{"n_layer": 10, "d_model": 192, "n_kv_head": 2, "d_mlp": 768, "init_std_up": 0.0361, "init_std_down": 0.00808, "lr": 0.00221, "seq_len": 1024, "steps": 6434}
MLP neurons of a small language model. Each row is named by its layer, matrix (up: input weights; down: output weights) and neuron, and shows model dimensions 0-191. Each number is 500 + 40 x the weight over its row's rms, rounded and kept within 0 to 999. Numbers have three digits each.
After each neuron's rows, "fires on" lists the tokens most often at its 100 highest values on Wikipedia text that the model never trained on.

L7.up409:475487420551500469478461410521498545471536495557569481446516503489488535531561424503476524490528449520560499524500426498500512483523533556445460489537456460481479433529559476440526520501500422479539510470459528554507522405506554564513443488524447526524457544500504548534519499503498560580486535535518443525514474537374506473538452530516504448424462525599498494537504517515471512468500460505512441549479501540516465461431553471536496465529524441497584524472514488510496529584489492533476492499501512478468474513446544456442546469460523581497495606423508430486580511516491463510
L7.down409:454497586488548444561552505500465493463567492455481444431544565472514417499469544480515495547479478491494543545453510503488538500502391506466485515449495506490498505481470456497520523515505532469423503466458465543519490445473527498520572616535547484452507518491489448587537445527456474488447465460457533529465470569515466499429447448464485517577637444477512440521484551403513535576534527536493469461507479487509538496529501485511500517508528538542482504565486535500454490488510498482527505518488444530558474603533449492499460458532458408527470510508501532542542429525491510534
fires on: ")", ",", ".", "\n\n", " (", " and"

L3.up238:485551463516458504495455517486572503517473471521515439585486442447492533456529482507490514457498497468583506522495498430503523479465534468480492511554493503488494391503463464458500495471453516489384478640438521492474483584499541527553536491433465533512490510455524542489500462533534550557584484468554484482570467473463450526548443533482486421449485543510501486530550458605443494508571451568480443501515553517494489483519528531528521488488506454441500448596442536477476525500538527500489560491532450420521517514448454490484525522469568508540486449582467505481511498464505536485
L3.down238:509448555485446519420480493543444493511409528425495528477451524430482445481524494457500446494463492521544508485483497462484496487475495512513524484561602483540468480568423500563519448610543547438491502471543464456555554513464506513499539524536579517463539520481497470536480470486493475497477452562506496513483480510492531472465475478540531491514451486496578471450440436485458533460552458458545614511431531537399470481531488481483619491442514521517509533537554478468505518484437478466522518530518567473560524478553504501511502443498556497532591507474531528474506590522508524443
fires on: " Team", " (", " metres", "–", " Time", "R"

L7.up584:514582511487507515556459502463518482512515495509484507456606521474446462515539464487481549545445505476493501545468495521495517524535461583465422546489503463497461497520469504501484458542507441491474499515539495517381473480513420438448501509542494480485512492576525457499387529528422567499602483513448562490505499499481449556511574499451514443433427554523462459563476560490524549483537537525521502444439460566511440499474503536520493485511523535455539516550448476490529484484527551515480514500423526471524460525501443473468428478512564568478431532503522467451460567572497521566
L7.down584:509439492501536540516438534510537480511521524490474541447503556418439451510502489489511456545541499543479529542518485603492435428507406505517494497513442463505419455516487536465552542560472480440519513535528466497531524470508443473540454543468480524500479518497500469457592533511614528484469541454493570425530505534477467520539494463472456433470504540477511520498471534476590529532502510494435417555510448494500513507508465469494542519490486487512479550571527504550494507435588443529482499509563494438467441545517571466525431493489503411461546491620455458531534503516503530483
fires on: " with", " (", " without", " /", " was", " and"

L2.up44:507535497440506452576464447480448521457550485582541409534515439504407483504479500535498445470527455468497473509541500503466504526452467479478557506462520483450480519437450459438410505491457476463542498545509484523510513581551532408505484487528483517490522498488418539511517487564542515535531472519487506489518513480494548512450495504447473453435456559487534527565505522477422529520450546513524474547506539485521511439482509601508539454578452531452533416592485492522557539581507498540511480542502502493521411457519490459452566501559479575474477447549550487463419481509478526503
L2.down44:466492441526477499455542512483571516517505504452505493457487528568533529513549501453540520503455487525483513455445497453496480517522475444560406503576493551513446522539510552531498399528521488507504515495449585461475434449483538507527561485551538507535555487484558452491484551475533496498471503504493431522568479515496430457547475485545499554486524425471507441476534536509541448465576543526485522433533538590450463488510469421485501566475517517494546500476507544424445463449526476446519559491517481532444451517468531529454474449560544455472524560484449459563618495463533438539
fires on: " and", " limited", "/", " through", " published"

L3.up280:521478472503462536443449471527494447547446460514487461535508506497479535470470522529595427460464547521543486526536443505606504498472531509581523497512558481565519474502526469476549507455427618471503504550448467527431450494491548502449500482477489516490517502531533549554484421508479582534580503474533447549482438554534435517498491505521466501484440518554575498505519521547475453453415518475531465478551478540526406515494507510496501518548527492525528496533475554533526494511519495532478530506531492452568510488522460493512482560483479499522450438486480496441435396436395545570
L3.down280:489494558455531528510535519563541497479444520491485470535477560496479573483506534520486561473464560442548530569565482516491498459463502494474559515491435415560524483419543473486564524501542499413490478507539547435473525439438494517547484448500467530440472527560553532398464594491506474548529533465582465467467441533529479493482507561477480546534514499433447505519509477494516507596479462401488418511510496473499416511516426532412475533535482492526496499540515493406575511508485506473483524537546534493449560485556520513471511492497482506552449517511512505523493445481513486429
fires on: " (", " |", ","

L2.up215:503549461571512524547498474462466534389502485552515452437503441422464461441420577453434484465528428556535505486555522461517483490527450530456478504506515542476509441418495459534459512562510518482485552491465528531469501479465493445497503511519502553478540486508546491540435569512457578569490518470499483441545544443488413475481496470548398426520479548488476508522507513553524483509510573544505516441502491466511506506515484531466487542548440496483560497464511478513526469556485551533523503546501539540457419499498446455489500453584473540487494534565494439503501542599439478553
L2.down215:477554462545513545475473450501468499470548498495490556504494489443472521523497449426521511463523452529498367523480482499485448533446506529499459476501449509491505449479498435514480519449534488598535630411526553492401468470572502481507443558459400532475485515470511548459438505495505522505482506492441501471450550488509434501568499559525479529433532501517547514499478533565517480432459480479465556546575552444454481586517498528568530500484495532453544497498490525528516512538518480509543481491499459469493568465506504534481482527488518521507486482515487529586463492611569435540
fires on: " also", "\"", ")", " competed", " made"

L3.up762:446513489430531487519495503551528444513509496427459478524512551489552525509465517451512532509445528544525490481521485523477527522494566477606558522530492507554480510499462508493571529419437478492517481480515483524463447559512503545492483503440508558534482512604510549497437431511426530529483462484488587554520452552532468486474416542427452504449480517600556483518469502493454463480566447511447501533521533557494434448441503498460557461566497555542531512534500498539487566521529496488497511526610483470452472520426426408468438524536454499490489418514534478523498502482514535502
L3.down762:543551495446485515444468474456545472487504492504547514567496510518459466445516536416462490512470549398459561483538506473546575488537476512470472544567490405443485529468551534442462500634540504406547448477560508475553468449482482518480512518544544497467506494455454496457505499477427489442514467500540426543564481457485505476476500463528537475503568476470511454584495520503522533464476516517529487516480423430528546522633514473496488535474492513487438532513454511496505520464536500540515525477515464482533492491510545578511521472500531488455555481534465524542543436593573520503
fires on: "-", " (", "qu", "g", " between", " above"

L2.up284:476527474530504506521473486451504430487541501575467511462524469474453441516464428495508504485541496586502511490433541487554509486566474526516422519453511493450520485507544501528438525595532449476437559509482421481477503451535492528522527513551548495443489512533510476540520507529485507526470483518483440563513476514509486479517459497527405534490469509463514517577529550545494485415509575457554494419464548439564508387531552495470452559565473462537496529452531487469527468536510534522486492484482557560460519403510436466539504486503563544549502534479426411538536464561462436519
L2.down284:552585510477502473531455475474481528483486517485521492496484522490557507476499566534502529487502521411487430531514459500471470532475537557481545520586496471544483439489563481482551567504493539670506471518441529473532550507453459470469471411456425548498545493530493504463456528447502476472576498415502499442494508470543505454515539472513493482484566479446504515508519505480497450461490524493518518506541522488489400611498494524529492509471497528531425515536475528549452524445487503466565530559464429414453485568500554501476548551525430517541526533492566491443484507457494577491
fires on: " also", "=", " 18", "\"", " attended", " 11"

L3.up659:477588486544467440532491425497505472522536497517465472516477507456489516533517490474538495459506526473505495517451425510503483479411461498559596517515566521532503482408478453467516538521494505460563494539413483553485536490500467570504488476445475487460564545545566529508489449543455570499586498483552436580489490533481461484529517477523415543474487581516571529454497483568414503546513516533469503541533585483502471529535468504558519415546499545525471557517462511500542554488521500488511498499552473508502492519500432503480469577517511487520510482479513473454567484384385485513
L3.down659:518516465484539476492469595517539486412486564520460527522515452544515493515486491483471489526405506427516542545489490495547492541509543508533444494476513457515500526596462486497479539580516472482478441522474493430488442476436495521493529461528494560537530396450515568463526521549527576479473481487468556515495438495520473423486447475490471461519455473484509554560453503539536587556455485501550441489475510444469526533446513504463439566446468500455570505455512451445574481501533509529527475505577539571481496489503491607521555469454531510521445566500482518518533458457511493409
fires on: " (", "-", ":"

L3.up462:442527503499485459614494504513491459497533528492574607415501465478501435467544487504506501513470533540498476527483413557504579531515519451556550523537551503567419465454552521453570471468447578474522469511482528516482477501545485471513431456466479503548547506531495522499483478506463495540476440478490502480517525554451468552435507520500447535605456528569549476502512554550490533467382512475489512476543466509509473484443500555475559490539527556587491433490468549470531502508499487526484493534512544478553457478549550440501466562540413516508515496505492483448469476509412494527
L3.down462:475525560558447579467504525491525513479471472519511442515473526469576522507476528478512531497521497436526411503562505464514446541460557505466538570520430487455534495521469493529521509541490425372517531466548443597468522529485481509549462497515482530467486489488546519486545479480508488492533513466457513529569483528445467470591480525532553477461419466522516484480484434503503495474545573499455477519439532502480514547563439505436532483481527525507515448429440531558449520526479462510480477488559500525424518506472514491461500427410544495472419532493554518539603520596529525458
fires on: " (", "{", " of", " 94", "/", "rib"

L2.up551:519459458454528549482490482458511493474559556470495488517529515564541516416466495514460503494513495520517516478474530472466569457555435472513465510522543487525506531509560565524484471534485415519458464557501564630416494452479427522530508491471444502545510530518543524496418516434568498487462443527510542471489468431558496522493535510443516420550463564521457492544445431516542524498461413482544478440501451545487509468542525522526473464471490465510481506494437534551527481543495525575560528530520431493523411538478490541532510481603500558467498512490478469433488544513452505412
L2.down551:477556529546491437516512578508478516479437471522407518436511491606486487564496457466506522539501441526485490477499511463550477505485489537459531547453539511424540497512525533531508579412510537384499538473508434514472478469516518521575456477502548469512500508508486471583533490506458544552528529504502505637585581501394511478481423512521547546436546461468539557515546483559487507528519523472484481497510484474490504471432530456525506458563488455470477502487494465454475509445479529492505483508511605507505552464479474464469432502423537452468481482523514537493454473479515449532
fires on: "ous", " an", "as", " Group", "s", " sequence"

L3.up711:565528523529453518504462525471443494504514502550474575512478493436507512495533470510493545466491533469588520500506474479578467486414490493589592551536466538422489457511558479432472502552512484465465506545447546524484529435457502492513539477422458495517575541448463494489436508512551456485519489562449501440520460509443467473453456505519535558431476476496516498514583523496482522483510501491477439494530550542487438555492546540518477525418535512474554522471476517521537503538505550444488541516554599483489527507459365563523539549496446517459460443457474411538496549504504484496
L3.down711:456483470521453484559476530476514506500384492460496557554499469502492467496495493497426441453524463582483479516545489524498551573542430552478497503533507468530543400443428501501512493527525481419579510605579510496436494487506441463473459527530527494479538508521457468526528520500531527554541599537529531543495508568533518527503532509505510523574485494468473484475490425577485495496508540465449446619511522507458483511480459434466517497430484461497449543527492484483499510509513541503482455511470474467479455543520483550451422535474497528464509510517544544485430414489457556592
fires on: " the", "-", "–", " in", " January"

L3.up460:495525514578554504563495560553471478507394461469464493527505571492506546460479457521509551521442552442521499509430439476510496518465518480554530524525458478476453519438532500480517481457473465473516496470416478450496429458493523534474443404441501520499474456555436483544533547412535526495513453480541524502491488472447551526447429491518528547527549523470496477466580505494535522554510439436536443507536502537464506522593539527548561526452499457534526493479516530487536530525553516509482408511488452452556575492481535442526473512551495552482487530471528496466522408464553429570
L3.down460:476509483510493557462525477551546549476520526493499482500478469555486503534483607469519467558496486525503530481555492552539531453471490488445513493501461519545491473467575477465469489508499542416602515471546563455410546508462534527450437518486510551528494506479525460461501471476483479514612525475463494464454463512458521478538442550482513446548547483505516410539474463573519508448404553403498503539509487546479525465488481429472490531526546522622446512498503527466521482531483501588495521439406526434476485510509499545494479561531497425542536482442468498477447531514493494418
fires on: ",", " she", " to", "73"

L7.up355:496534519487480534542521513510469474590449601606565442538490503453517462503551490536470487520470466465535467531466616520499467449560501530502469509500539400517459393552516485523513458631407515477500505522432486477503456422539516490550490509526555533435511552509505512457530511523511528487534483569482483520466474534584479460482532554417429462490493488507471468526546553461542490440529501480473491546480474457534538535483518521453529522468473482550460469527498498503485568518525472452482528512487470433503448462498485478498545437485493556554511515514597478526501481495463565465
L7.down355:548505440543509497520496523503520445485503452508436468490537481515434514482456451477535527465524434527573473553507486531526536507495515456520466474436515483398510529468496536463509506449582521510537517490568495566524527538515453558511490487506475489539479408499529426451452461529498520470540577489511482506521607480472453519463438468527549523471506575513490542483471517541544493559512511481488473475526514617416454421476505523465418470521510495569475526505455476469497514472511504536550515538440514561522572463567468481514486528451542468418523479513393560443547430504545467547
fires on: ",", ";", " that", " ("

L7.up556:560539477444572513478526495502477524489454559548572477473483575409513563532536410492468483463485528515581507484499444504516535537448450440572466533536549500410496528467520520492429563533529474487428508514488520519429523499548541496474495479516423518535490510583503508500467446463485536558468489502494408569500481481495562525543476543501527525464484524582508470516577562474487526429465471464438451578555498528508458467506512454529439471501512439465555433509492508477542444515538511534497408510538482466561518498472505466479517561494493515506465529429491541576484482554499465537
L7.down556:558572507545498552487595570517418517467527519439505483501506463476564434444483457472547530498486529553524538460496510425498510479447491545445538526533516408512486521549480515477483562544457510538451520425455536517512489470529456526546477499512490514565503498522542521497509522541503492514491444505477463507411451468504558500457522567505472522522536534535494503485591510493503480508490443503491482581436493585434520514453510477457464519430550426498486484501506546534583518406521596505477464462475493419439556517480414546500483519498489492522449475428491527522454602512510505451
fires on: " as", " there", " There", "There", "mp"

L2.up27:530499434516541439612476546506533509491485561490513481549522500510529560476489443464489529594492527482539487463498522443444532481474547525482486495495552420540487509459451476523529518466502471453507478511532461644516525476488494453491418407506476489433501441446530503477541534507542515549487466533484496463518472446589503495457468506445544460472588517506478572478432477530489502493583521508442458449515566507479444472484515539455431580516485464501509548557503537464536477511506502588495499503468500509454566458434429558558550529517473516523514503427540503479476455561524504513
L2.down27:463518454506556564489520482523461525482501525489537511501546559465459488513537517496567483557479445639490446455464496473597442480585521543444472480456533475461513498526495398475534501517458539494464505468515476497522481538546583426536533419512533547499486444472451535519496514443521495455510581566500559536509467511579456442507506483493518464514512519541537444507526507414456450435551487440496473459585492483572478472480533479509489505543478457464437463541564498537509456507422481498490485534496509479501454527484561572450590468475517467500457501516507482460465476545460450527
fires on: "[", " [", " '", "°", "(", " by"

L7.up164:566481519509525511467493546497476462510423469436514468420479533432551518529579439526457520469535481518550462507505551481524534451574522577499458543537435448532467550558498516391462516485471450475451519498459526479497507440546590496511503490486493487563531479477495499554579429474509551525587477516503487553489545481530526567527506536538449461478515487490449504547512487532553530514492502498535450467492451522457503480502546517507528507491481451501539539469543539437500544545543492504459466502477478411524455527410500454504520504549443587442453572445554508518572471471501458400
L7.down164:469467520513483479441470520509403452515519529465498438498508529524477548461490572494486500542484487406562523431531537601440482515537517382525488568528551533486576477546544460496528474521538517578513452527485528431504516487555521515449505505506522459509471478582499464398465465489487525474491487537500481487451503450560445570464516491481540450517468461528478467508528618522486551520566558548472535503489509484511460436475521433535446488509460515468501509546508494479439499525486549509533501501506557551502487464457440468623509544528488498415492508463446448499473531542469465535
fires on: ",", " ", " mo", ".", " o", " I"

L7.up753:444548511529559457527468494529460485466562451534574516491622564516491455523492512449409548538503460479522514505515488515520545466471508528492487534532463499559482541510559536472463490518487514471518466499430543558512519502501561452539463512557532513454515524446491512467421409499411518516519443536453441441548540559560515522560484526490499508530502592505520539532578541495467581492426538477482443520443427474488439496489536449498452497466506547542479508471478453514471493528471444601459539488447498411521529465541484445459484552519496529422464475538498459499461460502485462512
L7.down753:494507486552497487495553567456530446495435490577523485478469525468511548566486468481552443489559562510541492462474465485452528472463494516522477502503527506493445463540512511578485516465506507426510495598483464464552540521511460456549512454561583492498453551514435447504484465448438556466452572576493502508546511492521488490594511596575460504546480456404493494531511434502493508472534556491464457476451468572452466451548494505526501509535469415509519559493478462521517505505408516514469496483504443528562528502484546480450476451530450512599548497504513431447508547482558481471
fires on: "-", ".", " had", "°", " his", "ST"

L3.up528:555530500586520488482470518512494478532475461508517408498496443456425516470521527471539527528474519578569509485478539453461448545461495479586546525469489540483531458542474397509436487517462482467523511494476495510496491532536564523467517493460446480454493524430445507493478518616526524500524448491534476454532484452517494431465528466521454472477530539501527462561558472611437494519459535512414464493533511485514482479534528536489460555476469569482521435552423491503542528458526530533487496506532520478524527456534384464580551534493544512485437441539461441557490512513537507588
L3.down528:487484524561523480436417474447560416465490556482473556443504549504541477442487536463478417466474517458450469559435498514460549526528495483531504537507549532457490521499438486491456516512463453503505536544593414483473485579467459447495465481585514485474471546529487529598427512549501504533532431493540489468503507556547492525472543546473545501540516473458480502543536520465528464446550502478543521511523445511551553484543550483467598533497538536488441510515488451487541462541486453495476501537451453493453521518504461458478516471463540515560520468410547561436432486589550513484
fires on: "–"

L3.up137:518496481481550484592486464467521481521439493453536487515541512532474480492429448512504458467435497413542510514462548468453541568457461457535455469500570414496491534456500493549509491539507476487460445536523415510515465496456426436524535437506461570488476454575511561493500473521469520604522486496540462411539485486486473532447515489429452479467554573486504541557537498585462499494472482526489501450494533538529525415462523562500413536559465554520505508566471511487541501554521490589503482483517489531532442543468479591504556516543452564541445488503502501472501464545508478510
L3.down137:482485495547559511491437579554492488529521480512546496511488511525512425510538417517516473468484531500486515595512513525497512499491531486521464409531439447535499472449481497498514415531575469660465511445485456572491532498462501519489546493528525490460557489515506529579425430497543476559495579493553549438539449507450494432528485511502482508485444510512494550489586501588435524579441481515451522478533490478492512473482522494493391535450484500520465454492556520496468509474482526440487498491549588511436461518446501568481541485492455468481488490502509526494547459507477516424
fires on: "/", "–", " [", "—", " '"

L7.up507:449582502524549497522520478475493532511515490496551543463494543450509511511455467509464540511479441459536504529449489431493548545517455510475550508522521459393516503448545435480423458531468578478472489475452530598509502506539419523515561487575471497378479523456516529539490437465496550489506480534492448483490455538595445534457575456462463539473477560489522510526544554541432586519469472476460482558473458515522538526467458485498423413545524548538467509530536519487526547479549585528517545541505487497510516465515495493519474553500530477472429475433509503477426451477478509457
L7.down507:509436506590481430463438520502524560489427480490554506491536423467497517471450439462449464518490498558441500435467531421530526393456498531477539502477451490598575555418508416465467478478529569501419528520491470566591555556479515516459485440493502554604541504527555510542460491538568563504498523459520506428501458540507506552481516421458501485458475435501515462488554549508507478510448486461497516466523568528461467535570499497479583502508493494494466510515485510481515519481504496482495459512521514483468524561563515540500515520506499457560574478495509442527505497472461511497
fires on: " \"", " (", "/", "—", " rem", " the"

L7.up469:487481518579489443476476445476536514493480491532508493584499451408526530514561407524494451472521493535557508545521499429568504466541499501530439489475493474484459457433538535549427465482514526462458512550519495525444471509568559563454514485515562534504485523419483525478559522485532497458498483507563474486521474509517457425490501500512495475452470513591533517537518538508551492457603539529453516474571526513447442496422451452540501577441579459432506452537563490584551508518561502530420478505509519458515441436479501460532501493466547516487489509478577487505486440507537469456
L7.down469:497529506427512425559540566517493506492508487495526420504481482548512493476519516535433497529413471460445560523466476481516509501540491491510483519492553492481495550426515557517520574557443525385480541479486507467503412489510474485464487453476514474506500542488435500529456500464414458490540486528470477500636465539517500494531475507495499594486547531446589543583496509534473546507447473436548560525458491485488532501433555452578453505562479544453519525478509487474470496495519477545566444543512426524596508549522497461498554466497525534486475512534457481458577445481524470467
fires on: ",", "\n", " He", "\n\n"

L2.up523:456566513440571470431442567450488540444494424544507538474443485481504477451447493548410489469484488563551494457544477560475487424428413538472527554564448457466528540445525521449504468412552540446492502519516507535461546474517525501521452511498462470539509502578539485531530466458494518510544515539504594543493551489488528565480492533542489529487483514451509493562583527524476511506560470490435480429450537546527509426542534483487443504444497493544509531479472530480508471485481517511535467494590570539499521513488466572524470571513473565494503512430454454471518516560462474501
L2.down523:444552507518488530535443435544485523566460626503472433505503464524535479574538438527537527554505501480493538480549555423571458588559595482508506474496481516558502453506460474437441484534529470503562449508536582440537540443508454464525570488581488493480526542564469485414457514514458466489506547512490451520464515505519515476511485512451437556499519492464474558488492518555501500482452570480481502559498474462461451558533517489517506500492454466495511517548506409510479419516457483506508569499486457508465521468536500482481521483535507487518418459592547571456507475445497489541
fires on: " /", " and", "der", "ving", " times", " or"

L3.up321:571475540532493505572493529449503485573493468499517524452416538498494439445530544523538540447536472516579493510504549486473512475477550470504433520478509429511556501470549470501465483607536472483466472539490513544535493466431436464545458472535452471559568545516473497500517497534576460513540449565568512470480480477452478515443450503474507546490495487481535538496506436548453518553521533551509429472543529583479457592483477549480469475438495538407553522481476481471660497561474502497502477497488486491489527528518422490530541524473527584467453546464516487480466500489501476471
L3.down321:502510560449565513508564458587538484505556457496463514470475501500460478500538449456463457559478488472477482444503511483517583538505447488493487524490604511489522525527509501537483528531463504482499506496475527480475537510508542391501480512476540410468537453504518515539502495569448455491465470424443528562495497497588487555492509526544468432472549560522481455547494533483564537540532625443523516499505457518525493534523535402481570434528473497471486468501445471536422498454455474483506434534507456479474579474474556517552544418477522518505559468472405540523488497562489447505
fires on: " and", " /", "’", ".", " &", "-"

L3.up175:528513535511452502483471461483495497518461568540480480565505489482450486483435466585494541438529488525482481492546486504479482515499409498558547537502533497502494571421486440463405503521556489469520513524453467555446492466525539549449445470519498493536554490439434548542499537499600489565498419597541486494499504563514434513496515532543502585524517461476525505426506456514472562490511542511442455441463580487490472483505491612496525513444484518442564526453476494516532534469491519476507492536550560506464472508507476564481506556531469542495507485394556489434479464587512456514
L3.down175:435540558464543442545514480489541531487523514478422479496481535507518532482494512543498560561448492467507566577461508516482474527513516593441553501550522432548453554481513555440447476498524504409515466542547521447528439528514451478517490500546342455502488441486449570458498480480516506442470556494523494493444513480524438574511531438493590488546483527553578493530514504475506521463515521466539535490463464499488476537497539456432441518495534514477515485534495539516527517515519474545460491492528511488489561460534392426533572499517485478552456479530436509414490550487496498454
fires on: " |", " /", " and", " for", " play", " also"

L2.up312:512584481535430429555419515493525523491485509511465456475477443532548511499517485516458577499432451488542481493499494407464469455465499501436429571491505556512489432470551535471474515486590467482454497487443475471529537495505532537500557489504471564539476489446458559515524414539508578542588482534468457508483472490501394430467503447507470466452474495519492514556572522477544573499508523497498476548536522468501462543474545558530486505481450515443523471511529466522532436516486553552469459458447491501585473568485462506561484543540476507528516511503570481417523488546460479579
L2.down312:502470498446529555418526500537543537430496470506458473480538443490547479531489466562461524477523483591478511428514531533429452509502515468569519480516510550499512509490394524471491486401506538484467482443458537478462477536471472529507475429520504491596575452472483460473468507431451524468473456528500537473515514517527534551493455571542529522613527509575459533483488514537512584527525516534495436491544566547424571532508527528491442402455495469519559586522508537443537512491490490515465496501455467511514466475476536483443430499543462535539428479546513533486476547485512534468
fires on: " It", " which", " a", " it", "\"", " election"

L2.up728:467584421519474494524483462451519570518543440447537504518515469480504418527505541474507499492513517592511585413503531585542554440552468500460510538470589510399527512481514480479480574560538510473450509484534434488503500555522516490491566484518536521464486466534544439544474468458442505479534490424496469472536519524458427442519478486494411503519503545496487428581483509512509448539474519481458477510517478463541506498513480444562513487466542507523524515461513561428507489491563535430481456458473578508443460542550443444520509528576485531475509468505508453507576490530429513530
L2.down728:501469532544536466534546527477502555466503537492510467448492530422407531471506544512432501531469479486513519508498417498467458605462463539451477444528487528568491448506453526521497544499454523585479552476524467534466520427482476473504502558512504510503484492451486507587503455543500468530508441529523555494405490515617582487538426535416538489555516549442496571484573446444558575531507472544534516465482491498477493484562461541507537511466488474469427522534454450456501465490459480545502538566530464495482465450455553479496566520489528511517484548485495482531532413511455535457
fires on: " Party", " Division", " area", "ov", " Conference", " Department"

L7.up152:528503458544542507566487521488511456473401544514503517476507460459518473593587469531488411455576444561512488510481476554506501476547496513524494478450547510451502576576546457535434494564507561495484517529541583501517428448598493498457482442563506513487540487517405513490459470456533487489460491459486409562481468569589506475485448512479453454480544476525470489488551542543538553479525539513484489490533523481484497515472512537471463526484560472528480444503522509508475509556518536487533539507518438492525457527470483505505439486446523596445467516474605503555470476498430455474
L7.down152:479485454509505504469477473495487484516520488532559451507478480559460557518482494488547506450526467562526483477499510494478466474525521541486509427511480465423480458535534493531497535532538535742465530510475443503483440549539461523451479483537416538489529477518540493521529514477505448479490579564482483509357558546462435526514558505515441447473481490549524456490492467503484495473480522476458521492550530484517479451483473529520451495523550518478507495507498505463548478469585497615538528508524422460496489540481512519523530479428462491474413531547467496550531481490539478503
fires on: "\n\n", ".", ",", " announced"

L3.up307:458545532570508459598509494438472477449494553539443530571506462521480410476478493594495554532397441437454499518449415484481538528545460516582570509492515484457557503495481480423529474527503492501481479509463528446502457529504476453510477471540497550459507481508536479528514539476469497508478456536451541513500462471533484532408502542456514552417484548509535557514572581514514508517564510497411475470491546542473501530484486551514419522458477525528533423529520482488487532534481531477478485552505554537518520481514422478500494566497412525433479490480508434552465469535545542557
L3.down307:493550501490493469487526485551503490477523439441487540483507529535485462529495529452578512553488521542536502521500605512500484480510530492456504571432476448571493430512474550532562482467477481463560497453538435538470551442462480530474529588496488547511507481526517497564544454497551506547542371492502520495438490498486564505503456487520495551492539506496468420498460528467522505478408487400537479572436534451540520553530564472527500530551544444563476518448468451468519422481497516416486445484511436486477581457511450480509441455530577475519516497527524444505512450519521440495
fires on: " of", " century", " 1973", " 1926", " 1930"

L3.up256:572568485502563510481546492480542485516543537515465469532495476415534508473529450477487462508558447463489532420459464462524447506491469460594533590544529511490561507505516537488515535586511510435458550492423456524487529502565509494461494492473469457551471517486596526442572516479459598528454411532451483473535419539503530543478494477480475536473539491518538416462523576491573456443473470520533483449511533508500470511496510539516484479479567515464461433551486528491487447512617516523467491569491486479501540528489509499502464517494494514465457520408581459549471549491493475479
L3.down256:495543500495475473520535473444504482447474485538507507490484549452438451533521458474474544539586484480511488521497508497546533434475431490537510605452508480517511537504524498499521487446538480331481628504462489583482472509569488532454510455485527458486546542478538529491507494543507506484513449530449539508526462562486499484483530547399465614492472553506533437499487554601481460436473493533516448497466550463488525454553506538542466511505549508518421464468510513462450445588600503525483498482487501487479503505484467527531485466497523530439541447473454503568498518476495487483
fires on: " it", " time", " there", " however", "There"

L3.up13:567475482561514566584482520495514502491475545479433449540513502503489460536455515572448542488441480449483498478475521529484588506545447516515501539458510444481460491373486497516445493504494438448491562505553527490419497448544471429515449516530438542526476469532482521574522567551496465496494520554492517423496471585469499481463474506530455496545454593469507537459526472480548528457444507514547483499519553477509510522433450536602477549484479533424587482547487450503485506543529525475534501509547472468473458601478527473532506479546444547503481480500471452501497450565528495559
L3.down13:540461467469523540506499531553493558517525491474503527539504484514497483514501458535477448557510511471523519552534442441490486475493518475468531492471548528481509479466503592495575534505445514394478539549465545497548419484504471550536530489424460536492490492511539482462473476455563525521483502527454501516546466470511573478566525473457534463430495437537521507460483521480437481479498474494451554484575530521540524452541526404522477541547497537426557510427513474543500477506529497447394564452546491398492526586472533542526526577427497525536554575436537490548463508447473485419
fires on: "–", " until", " died", " since", " to", " election"

L7.up685:465484553564508483579576537510481470482514494462510547539526621496473511544572471561501464510458514519561456528469505486525494448526461517538483528547446487498456474491488446413502528496432504501465504503570521524484469494515501491512533460520578583497565442511500488543504525528522482500539509478449532526494462484542545498423531512411425373517507415507538476528465464540475520477497527539491444494481510538439513528502542520531513510493442532432460524593461500446548485485503492496518494512425412461447477610487493547534475444457449508475483550457541428524468468434502526498
L7.down685:536451560522482520463470482533459475508523523475530514514413486434489455478478547505555510498543469516466492534558496563443522477503477486471527524530379446458528592594440543456481530483531521484504508486481522539541550518410520491562479493520509424461464508564549467416502469494480489476565527459553600456474477519533549521578411514499523528480484466544534494507456539565502489506493432512435460517531447520518460476493509523531498485503477507519514445419492511514461526507501441495542476527495572479548490464480530507527480588490492439430470471511424509558521574534420579516
fires on: ",", " The", " that", " the", "The"